Part of a small language model's weights: width 160, biases on query, key and value.
MLP neurons of a small language model. Each row is named by its layer, matrix (gate and up: input weights) and neuron, and shows model dimensions 64-127. Each number is 128 + 24 x the weight over its row's rms, rounded and kept within 0 to 255. A neuron's up and down rows have the sign that makes its largest values positive.
Before each neuron's rows, "fires after" lists the tokens most often just before its 100 highest values on Wikipedia text that the model never trained on.

fires after: " pro", " p", " P", " re", " v"
L3.gate107 [133 130 110 117  95 121 148 123 133 143 135 130 125 135 112 103 170 125 101 166 126  99 137 122 118  81 133  73 135 134 123 139 125 161 189 188 144 142 149 101 126 100 159 140 161 129 167 145 129 112 120 143 115 109 141 132 120  93 144  82 163 122 125 106]
L3.up107 [ 92 108 140 125 163 118 139 117 122 118  93 151 129 107  78 144 128 143 119  95  91 118 123 134  85 134 138 131 121 125 139 101 110  84 170 155 151 150 185 166 128 119 125 120 122 157 130 101 157 143 121 121 109 100 108 135 126  90 130 123 164  99 107 127]

fires after: ".", ",", "0", "9"
L13.gate127 [190  84 115 131 140 135 170 122 133 111 130 117 165 162 143 140 152 105 128  84 121 138 129  93  96 133 136 100 132 118 113 129  83 144 107 146 105 183 151 135 124 122 115 126 143 139 140 106 152 132 169 121 165 131 119 136 105 133 151 101 127 108 145 127]
L13.up127 [153 127 105 110 148 110 123 134 163 153  67 121 193 138 114 152 173 137 138 124 128 135 122 136 122 161 138 117 142 161 152  79 105 119 163 105 162  99 115 168 118 123  73 124 141 166  86 131 120 142 110 136 111 144 128 144 135 114 113 155 133 130 167 139]

fires after: " P", " J", " L", " p", " R", "p"
L7.gate63 [162  71 128 122 142 105 148 151 103 147 137 118 156  98 143 177 141 165 100 125 151  97 133 176 147 157 137 130  82 149 106 112 120 124 143 162 123 117 150 143 149 116 156 105 119 140 153 105 138 142 144 110 127 135 120 105 100 113 165 128 144  98 115  83]
L7.up63 [117  94 123 121 126 100 123  81 132 152 126 115 129  98 157 121 119 132  85 122 137 110 146 131 163 184 103 121 127 146 187 179 110 107 163 124 127 138 148 189 111 112 152 116 124 172  95  96 145 126 135 140 126  98  78  94 102 149 145 130 131 134 129 120]

fires after: " p", "P", "p", " P", " ex", " sup"
L4.gate308 [149  92 138 154 107 115 163 166 107  90  74 108  87  97 137 171 173 130 144 162 116 119 125 150 143  79 104 119 132 143 117 144 107 146 166 170  92  95 130 104 113 128 148  85 135 124 172 136 152 111 118 141 107 140 131  94 101 127 148  90 124 118 172 154]
L4.up308 [137  65 164 128 101 148 124 114  60 121 129 146 131  75 151 142 144  97 151 153 136 155 133 114 143 135 150 160 140 102  98 137  70 154 142 153 126 170 168 132 123 123 118 147 127 178 130 103 155 130 140 165 137 127 106 111 124 124 145 103 131 139 135 143]

fires after: " R", " r", " acc", " e", "re"
L7.gate198 [125 134 121  95 110 124 178 140 122 135 105  98 116 149 123 148 117 125 165 202 137 129 146 146 181 135 142  99 107 106 121 130 105 101 106 135 126 160 110 158 118 139 143 123 161 126 150  96 123 128 141 100 149 108 148 169  81 130 108 140 118 157 144 157]
L7.up198 [117 139 103 133  84 136 124 160 142 110 133  78 106  90 132 130 138 126 124 106 139 158 164 118 128 115 154 180  89 160 105 112 118 142 104 116 131 127 150 133 122  93 139 122  98  95 137 136 155 117 118 187 131 129 124 112 116 131 145 150 134 137 153 157]

fires after: "\n", " \"", " (", "ward", " member", "fer"
L4.gate439 [152 157 142 139 125 127 153 152 103 166  93 123 124 135 119  90 150 175 114  74 134 133 140 144 105 113 125 122 152 106 110 102  98 137 137 126 113 158 112 147 146 163 155  85 123 105 125 146 140  80  97  77 103  97 123 129 163 135 102 110 123 168 148 167]
L4.up439 [130 122 145 148 113 120 174 187 162 158 106 132 122 133 143 135 198 157 114 133  92 126 147 128 179 141 138 138 152 132 131 155 116 152  96 125 119 159 141 139 119 125 112 123 143 149 119 153 120 117 139  92 109 152 118 101 112 134 134  70 153 160 112 137]

fires after: " ", "–", " (", "0", "\n"
L8.gate84 [126 143 143  97 120 173 108 145 101 172 133  83 139 155  87 110 129 132 125 104 159  97 170 150 111 137 135  91  88  98 145 101 141  94 144 141 129 117 151 153 115 123 160 105  97 111 142 129 115 144 121  92 129 130 128 148 153 162 180  94 148 103 147 125]
L8.up84 [117  85 100 121 110  98 158 158 151 136  96 125 123 127 143 110 157 144 134 135 164 116 105 116 122 105 106 148 129 122 108  93 150  75 118 136 123 128 181 126  81 124  82 124 117 165  96 164 169 123 140 124 156 140 155 113 155 112 125 107 128 122 183 122]

fires after: "\n", "-", " N", "ec", " F", "N"
L8.gate327 [147 105 132 181 158 142 128 128 127 141 115 130 108  80 136 125 139 137 112 139 118 111  98 144  93 171 124 124 108 128 160 122 145 139 132 133 134  92 158 127 133 193 150 106 145 116 148 125 144 148 108 127 130 132 159 129  77 109 133 114  61 107 159  90]
L8.up327 [ 97 122 141 137 129 133 126 153 153 182 137 122 164 124 104 132 141 115 148 125 144  66 185 142 164 132 150 131 148 101 135  85 144 118 126 125 139 163 125 109 145 139 134  67 107 122 122 126 132 139 141 137 156 137 136  80 147 158 100 140 116 111  90  83]

fires after: "\n"
L12.gate125 [118 113 143 118  90 145 163 120 131 121  91  71 116 115 127 125 134 124 121 129 125 124 117 113 144 153 102 107 153  82 162 113 113 124 176 133 132 113 127 126 147 159 160 116 105 101 169 110 145 120 116 107 126 149 159 124 100 106 117 139 102 131 117 124]
L12.up125 [125 147 106 124 136 166 118 150 137 115 149 103 155 113 105 129 120 124 103 172 124  76 127 159 112 120 137 125 110 135 144 109 191 138 146 147 127 113 172 136 131  85 120 113 124 147  92  93 136 107 178 148 150 115 111 107 166 195 128 120 122 131 143 134]

fires after: "2", "0", "9", "7", "8", "1"
L10.gate431 [139 104 110 134  89 143 159 110 117 104 148 125 132 123 182 137 127 121 112 127  95 125 159 164  82 148 150 123 107 115 114 118 122 129 150 141 170 126 108 149 113 151 133 133 135 137 108 101 141 168 136 126 152 136 180 152 109 111 144 101 101 126 122 141]
L10.up431 [134 127 119 154 133 139 118 122 134 163  94 115 121 149 133  84 170 111 126 116 114 122 148 115 138 117 170 131 159  88 150 130 120 150 164 150 173 141 150 123 109 119 102 150  99 148 110 153 134 177 129  87 138 113 120 136 152  90 108 140 160 160 138 127]